config.yaml
num_hidden_layers: 13
hidden_size: 192
num_attention_heads: 2
num_key_value_heads: 2
head_dim: 64
intermediate_size: 512
vocab_size: 2048
hidden_act: "swiglu"
norm: "rmsnorm"
norm_place: "pre"
norm_eps: 1e-05
positions: "rope"
rope_theta: 10000.0
rope_fraction: 1.0
qk_norm: false
attn_scale: 0.125
bias: "none"
tie_word_embeddings: false
parallel_block: false
init: "orth"
init_std_qkv: 0.0621
init_std_o: 0.0
init_std_up: 0.0621
init_std_down: 0.0
optimizer: "muon"
learning_rate: 0.00339
lr_mult_o: 1.5
lr_mult_down: 1.5
beta1: 0.93
lr_head: 0.00658
max_grad_norm: 0.5
warmup_steps: 200
schedule: "wsd"
decay_fraction: 0.89
decay_shape: "linear"
final_lr_fraction: 0.05
batch_tokens: 32768
max_seq_len: 256
doc_mask: true
z_loss: 0.0001
train_tokens: 172500000
max_steps: 5265
dataset: "wikipedia_en"
MLP neurons of a small language model. Each row is named by its layer, matrix (gate and up: input weights) and neuron, and shows model dimensions 0-191. Each number is 128 + 24 x the weight over its row's rms, rounded and kept within 0 to 255. Numbers have three digits each. A neuron's up and down rows have the sign that makes its largest values positive.
Before each neuron's rows, "fires on" lists the tokens most often at its 100 highest values on Wikipedia text that the model never trained on. A number after a token or word is its count.

fires on: " and" 53, " who" 14, "ly" 8, " have" 8, "n" 5
L9.gate240:091120145109110158138094137148173122113132141138122109122117143140145089123086116125148148112115153169125158142101185158107149168128150122179151067171142107179146122147135184115119144152141128129161104147138102164101183154127115127157106126116091102145142123142095082117137111137082088130129150189127146134110116127106137107110150164163127172117148144125147142111114153162145172086135125115107142129163101106123118111113108144125123125137145143112085106131193130113147133114133140120160096140159094115134119115117134159147112123134162113124100146128145117181081108123142096138
L9.up240:131121149141137117086081126122151124121080131130113150090156138137122125149144079108106167139132150136134166177139139129136124096138151118099116134149136121142155169157128160106186121146152127097069093154123162178163141123145136153113133130133132124124114132096112144112151114124129110195143166141111138120126091162173121123154136123108095168117087130160162175148093118144139133110125109128107155121120063102153094135132097119090111128137122146111124120103160126137112186142122102152123119142155135133169081127127146152127132123112148113141156130076140127149068167119168107124

fires on: "c" 21, "tra" 15, "i" 12, "ur" 6
L8.gate215:118148177150137075145103188132108091130131134137087166114084108085135116115123100125133134111106169118147130078107121085115150118136135082112170107123120070131132141109142113130154117141136128099124175121165148126088087121111121136141142090135112103140152110153151124133136136128149114130128141137120142113152070092095120104139120139118121145117104099149119096136148150125132120093157159135119186143116101068089148146118115142137157104124082157155151125110091092132193107148062137111122118133110130115126126147125107095101139119088104135107138119084113127148096117101130130110
L8.up215:172079118093139112140146114152115152104152156143101103154120147114182164144125127114112138149144161104136081132073122082116139118159135119118153153145144084106142102120092079143155100176141141149102152116135134142131141130099131116141130110129130123123088172146107103189126144145160126150134178155143110133115130133117102124158115167110165100134107116140138150129181127152098120135114108128127123144156142124118110107102172174122140109124105099181145153124128106139125126109111105116086109137190122141095151185098123147129164135095083152117117148132110146142106109143167164144

fires on: "d" 22, "al" 13, "x" 10, "fin" 6, "g" 4, "tion" 4
L9.gate463:111121174142118136158148117132136122101183134118179130151121109095123157117133119139135141129153140127161211126123141098108140131105145136075155092093101096138115152136127075103162123146125140134105141093123124129133120118097135102104082125147146136119142173109092108164102105135094161135116183085114132101165140133130145121080135117121095157143158137148120099143125096101164105102128149130108144131089110097121154082139127097107160101126094125166145147116147142098131150112132123127140171123118123144148131109146117159151157099137166116148184112170152166128113152120162092148
L9.up463:107129151102097134125142134139132123132126113127148140147120105151157145155175130146144149138091128122096120146084122144128093117120106086153139135141138149126090092170168130139140173171133127129084153164148111117080100113143106109114140118085078103140133144112144148085142150078161145142162197111150130128113108142142110106122127139121153098130088120119115138132151114123119139114098134115091142146049134116149107141124159132129137117093124145116138158166147095126094116121130113144134119135125140096123134122153096174108144149106186124132129182186105122120111092126124053146

fires on: "d" 18, "in" 15, "t" 8, " |" 8, "v" 6, "is" 4
L6.gate308:171100112151096153155121156150152126142112142140148124094174128154092147162124094144132129126139113149124089133090157134078186118151108143106126082091105122109107129143136160138148096123154116169128148166107115106130132146144117140160159135124141123069149140097122100129133087155118128131117120092121113142136152109110136118163109110123114168167104100092130147135171140121150132149135079112118171112127122123129105127156129145163148107148138114118151122125196129162115102161152145130091123148124098093117136094107150164160131103190091085147089104127135150101141133181121134134
L6.up308:141144091125147118100119140135170128139142133162074121115129092144128102125168120115109117137109136112118137117120091070103131105121110127114137126104124117141145114151162165109115174125127128111154120125132126130200100138110127137129139141156122134131148099146160102138149124130108159135133101140134173124167146128103126115160144141171115140106105195124115110131142127146133183135108150115158171146123120113146149136077147091098141128122134117160117139152131140096093113133143145148113088124108123151105110095151138155117126065082100078155129131161115106095163133171142032102

fires on: "ly" 22, " also" 13, "n" 9, "ver" 9, " than" 9, "ally" 7
L7.gate22:109115099081139109179140133161097141100108164191089103092107124119141149086157189131119116094100123146144078138119142155128177132130087099122114129126126172129137116137125122156126097133126105144149119152163143114133150138165114124163123151122116130126121124130157138110132175157094089143152145162124177069137121140118082080102134166163170142121111123150159132126133109143133126140160135157134140102113105128141124100143122165150086116111116116118110107149165121162146133143130132127133140172140091158198116140105088150144101132095100139111123128129082150129124138143130109144
L7.up22:140144134127123143117109165135133143153093115141140106089125129135120125141148139096120169111123117130159122136145148119146137198075157146124136128136121081165107124114151138158148097146129114133102105113104145114139137118105116179112142167158073120138154140154129132140109118121141100153158150115198132144122103156127111133138118151068139190163134123119157143135126133137115129170111089103175146141114119133132090118117107101101103108120179112110136132091153088190127170102101121125118173131153128148163171095131167126162111100152124136186113142095119164123120139135106109130

fires on: " B" 99
L9.gate32:118137154142112146111130099150142132152081159139140129167146147144112118121130129165144112103114070113127151111160136140136096145141153143142183124132121143148098108171125131148106085155158125111148117075178133125095095143143139083109133167107115131142099130144113115114091088174119139136132113131161101106121091138132160094158097128116091089140145119179124152143158090157068132102108132142132115134147103147115131142082134110089141149085152195139120169098122149114116149163105133082108105131112116146139107125116130155169139131117086178105126141119099133108102128129157134124
L9.up32:106135122128105075089165072164142180110146178120095109146112115155127121153134136125101136129152097156164123129158136111155075130174109118131157136127135133132083115133116152152132115109171169107118126118158129129112109131137142125150131168126142155147097118177152156145151099116107125125126138120128108097156071131137202128112136136098125110143129131155112133125116097174112113104113174132128094122135135173143119132128130121123120114082199137137079114118121127114120159144129158148113105165143165093125150111147115147151104160142120181102119117131129097125143135112182152160

fires on: " |" 78, "a" 7
L6.gate129:136108168149106150106124127139110135091125112114093159139140118139098131153084139167112128135111196114103150111169106152129100147084113101146134103152152100115124090170117094150140120150142157094146146167112104142135136138130163126108114139131133131059137106108186105152122101096123112117130120171085155133107158118075111144131159127172119146097155128115134115150079133120087150088130131118161124099139150116115114114135116141123146133132164108128131097136128126104085157097146078109128146113058126120121139155088116175107124124136137151108124148122108107163119139091178122142
L6.up129:115186141086107142154145140122114108097150146114092156092104101098120111178131125174172175116119164152120145135119113105098112103114127123143146138132130123129130132138109088144136110090107161098153128133148170123147160116136160090135147083171141152112111074102082143182134165109108140124132113111131135131085137098108143096129140068111130113103129185148082168130134166133118102161131153149111166122135098115157108154133102132125129128163125100111125121158164145128119118118143164124112123170132142142124102142189125115140110143133075122117148153125130085108090138131129142129

fires on: " J" 32, " H" 22, " M" 17, " L" 15, " B" 7
L9.gate377:145089136101102130136182114126114154159090124144119096124115155142132128154154137139143128096105130093136138144157102123126144138167137174098134144106114143133130104155127147171130090114096170165126103151140123140141104130159162098161095152140179144117109169143156171143110147064175121160108137114142145131099098113107175136093158162172127158151130113124169137122140133120146129119131124115117137073130134162101154147137136138144097103082131166124107170127130156149158141154150132123145119147087126146133125148087109137159149176154110130105092144115100155102161112142180129110
L9.up377:109128113126142097114131144152101143159120144151117115109145067109133124160130081128119106148156140170112141138113154082136100112161156155087177109100137123124114124148127140161136098101157141123120153132121148180119125132146160135120149151148135120135112117133163128144110109118118105125165159178127140132145095095140162164145100148133121128155135151201157112113114089132145128126090120126126106117150128111102125163116114108075136091134137146140086099146116154084133135152153108118125122123167164100152118090133131159088136110160098077170089135156141082168138080076130127139

fires on: "\n" 47, " the" 18, " " 12, " |" 10
L8.gate45:157142136115111151124095143169140115151097142134102107089119095110144094125143125107114122143144049167131138108139113127115133136124143127106152135093126073164116123110124112137134149128119121127114108140101113117158147138158133111129119124155142120131107146138179172103120140118142166129127145159104152131128138101092124137155147150167149141139131157144082139142150135125098117091124129118170162119075110163144090133111098136123081064140151069082097127110115106177104181134112115107146086164080153112134119132140073144106149117136096076134108135104174133109145127123121113142
L8.up45:132115122160148117122131109123104127153137123120113158190107106145085127151124117143157101112121116127166148137150135127135122151089182132101148108103101130151124138100110137131131154119087135082163158107117097140131140133116155079129119140086101115158101097111146135119130125145162124146116187133115070056124125126153116157116125085162096143157169148094127129141133133136169132137181128177120186159163108162110092118142132126146130095125152135136102113149178123115094176125145082142118137142123136122122120116119129177126143145127112125149121125119140105155179100086156107107

fires on: " with" 17, " as" 15, "ant" 11, "o" 10
L6.gate34:125163100165100130161119143105127129127112156126133100106164091104111131133164139094140160103105146143136126116175110125146121120134124121109114150102155123127137151135165122107121120088132095130162130106120060137130126160124113077092091132185143151127101109130131073131129136139123142120147094145155149114145133137149119106176143124112121105159159113091143193172117096158129098167112125106127141097101149137106123116152119155150114154116157131142084114141058129136132090126108091163159107133137110162120110128097135140094112087076142177127149155137148140138107161103169125120
L6.up34:116167112188112099112121122123128145103083088099153173119122147122145127126147127089131154092112148143144125178082124129144144117168134127142081118145133132125100142123132160146113133147109050136154071077129127103115125146129146113096102121126130071123133105159121158136117169171128136137128092131108121155155150137107145089142145166133145085131126107146106168120121146127122098128153148133164116072102152097101112130146101118121144158127187104119162116116118134136087088183111152152095103143128147139165115138159120134128127128156149120147141096105127085151130134121110139147

fires on: "ly" 27, "ally" 20, "as" 19, " or" 6, " and" 5
L7.gate188:123103148124131122120131119180162131126119126100108084127111140152130090121118110102130142140100123175164113085159185107106145123123125134123142111162105142203136140131089145113107126109156100114106112137119088111126092154169156137089154117123085105093091104116128130116125142133127107092125111106137171149141083107104105098178113177125116176136122173157144104138141118091111101103105103126160086148108094131116170113086124142113116134143136119138137072107155133114107157123093109129118154138124150129137105128138147140117106125140121192122134162116118166133139169173153136128
L7.up188:133165148168120101116081127128133103159151149144138100124103095120128149172072104089118157074120140106175135105133171115094129141142147146157099170154127114116128100163147146146146144145131113104086120126130125178137159095105151078161149097133105129138148089107133105113122122155126119161126113138126212122144135123176127124124133105116119089136136147154154127136110108137151111084118172141139113125105144086179089162156122114165081110112157158133139095111156128103155134127103151110102159118152139103133135121126116104169105123124108114148111142134140114140112106135155116166

fires on: "s" 56, "ish" 6, " as" 4
L9.gate133:163116125159112137092106163138113132172128128124140116114159112125131084156125121126118155098129149154126112110105136127144103161121099165123135140183118143090143164164116117140107134144123171069130105133090105144101146140147186129107125123119154122171119116107117099132117143134143162132134125103154142133166124122110121128134124106114120124137129136115171167135153123119154081138160109114093128126129124111105115165136097131103137147166133132145131168145110125160119110176101086107172096151119125126141132135112160069118153069075166130077130098136196171114129169087158127121
L9.up133:130134142144126139116135153127140145111112159135121127126132095114116073115149094158128121098113085112089160117116145129137100152158171123141078129100104159056097147176119129093115107142115135136115099137098135180139108170152136177100083149144079097090105134142150125098124129124095136115145085128164095114125132118138145135105141132102129108139099121123086103157127127142112116106174141146079090080087127111136109099123114154101154130166117147112106116083105108106122122186165107127155132093138134077144151114117140125146114126117127139098106171111125138099131121148116115158

fires on: "in" 34, "d" 15, "ad" 15, "ro" 12, "ze" 8
L4.gate40:132088106125131117121139145103122143078071139101121146139162131115119166177119124113129135133145093134124093120116133129098151132090173110128148135114109127125109145151188100098133075063140141114136133109087144135124135105125089111121146120150096096136132151167143127102137127129103152102159123105110083081159163134131122150151125148134117170155129126117116123131143139113110113124135131117105161171149127118115197088116155129147085120141163152177127099121123111105158108141101148118062132167144116106145118115078091134131161114083142143118110078113148150134145091114114138120
L4.up40:126111036151093148123134135129171144154159112127122106152165140094133118149170137139150107136129122128109094138118128135133124165149125136144120171163109164151117133137158111111121143126158127140128128140136150100142165080134151119127127134133127117125075166178161148130178175129157192114162093151129125084177138113099119122153143109168064130128129169130136122154093142144148123094135086121107140129119134105113137125121115104123148166112111125151123121162104151125131155082142113136151149128104140121096125135141086143107103127106162097109172068149157093108143127129125144120

fires on: " " 43, "ough" 13, " |" 11, "," 10, "co" 4
L6.gate3:139114142140136091130111081142110146164102129128101082103118130082146088126113140139074116165138100157137109141161094122128081174152112132131128101083106128142128128120085080163146150125127148138144145104105123129126128126171103140087149100111109138159110143109120097129144111107096147130113100115104130145120118121115151152154156107140102134167085132144157120113135118145115106095127120162132143144140112122134137132133118158120102196126080133127085093149130119142133115096062110108139121111119067126146150190155133164160157131160165066105112134120132128098103117135164128122
L6.up3:148115135135157089126130124155144144130065142151138090126085180093141105084124077148106126116144115101147121183128115096135104135132131110161159095156141140131156146108117110142126130097069176128110165135091124096168113138123145153118107142149076106127115103138082149127153153141157156149128130182115157121113143141070128180144132117147127107139129144113133114127117130140126152149144142165173153140145126170127161141137151092119100141125149082109051136136093121099113159139142102123123150114137122151130118093090125106163171139110134132150126111112119160120155124120124125108

fires on: " B" 63, " C" 16, " G" 13, " P" 4
L10.gate208:108131132128119154143137107116142126089150118134094161103121121128133163166119110105161114077140109148129126129135112099125095130147129156106128119070134118123070111167134099144145087129159100098087095129143124151162090135097144080132104151131131109136142119131112093152132127119190087145132078142154115136154107072121154103114105175113117166133136151134158120118114114143140146129156143125212121094131121121107101126154145101127156121078166106133093126180134117117162122150127128106126150151103140130128112126070106167106117094100099155112100148136138099126119119111122121089
L10.up208:137118122088100080089086129112136160104123104106137109132144130137132171154137131162115136129170142162138117155153100120130130159141130151124145127130150139165132124125115144178091130132146109139104146164133131103128119139145135148111117159127125104141135104106105136156171152132113136130104120111113136074116109111146161121150118122066102121121150169113124106129118096137089111127119164111158130173098117130135097126146135130163152062114088116103143109120138077116178096138122155121164132121059132151123113143134062090156129117096119198119145123112122086108141115161165105167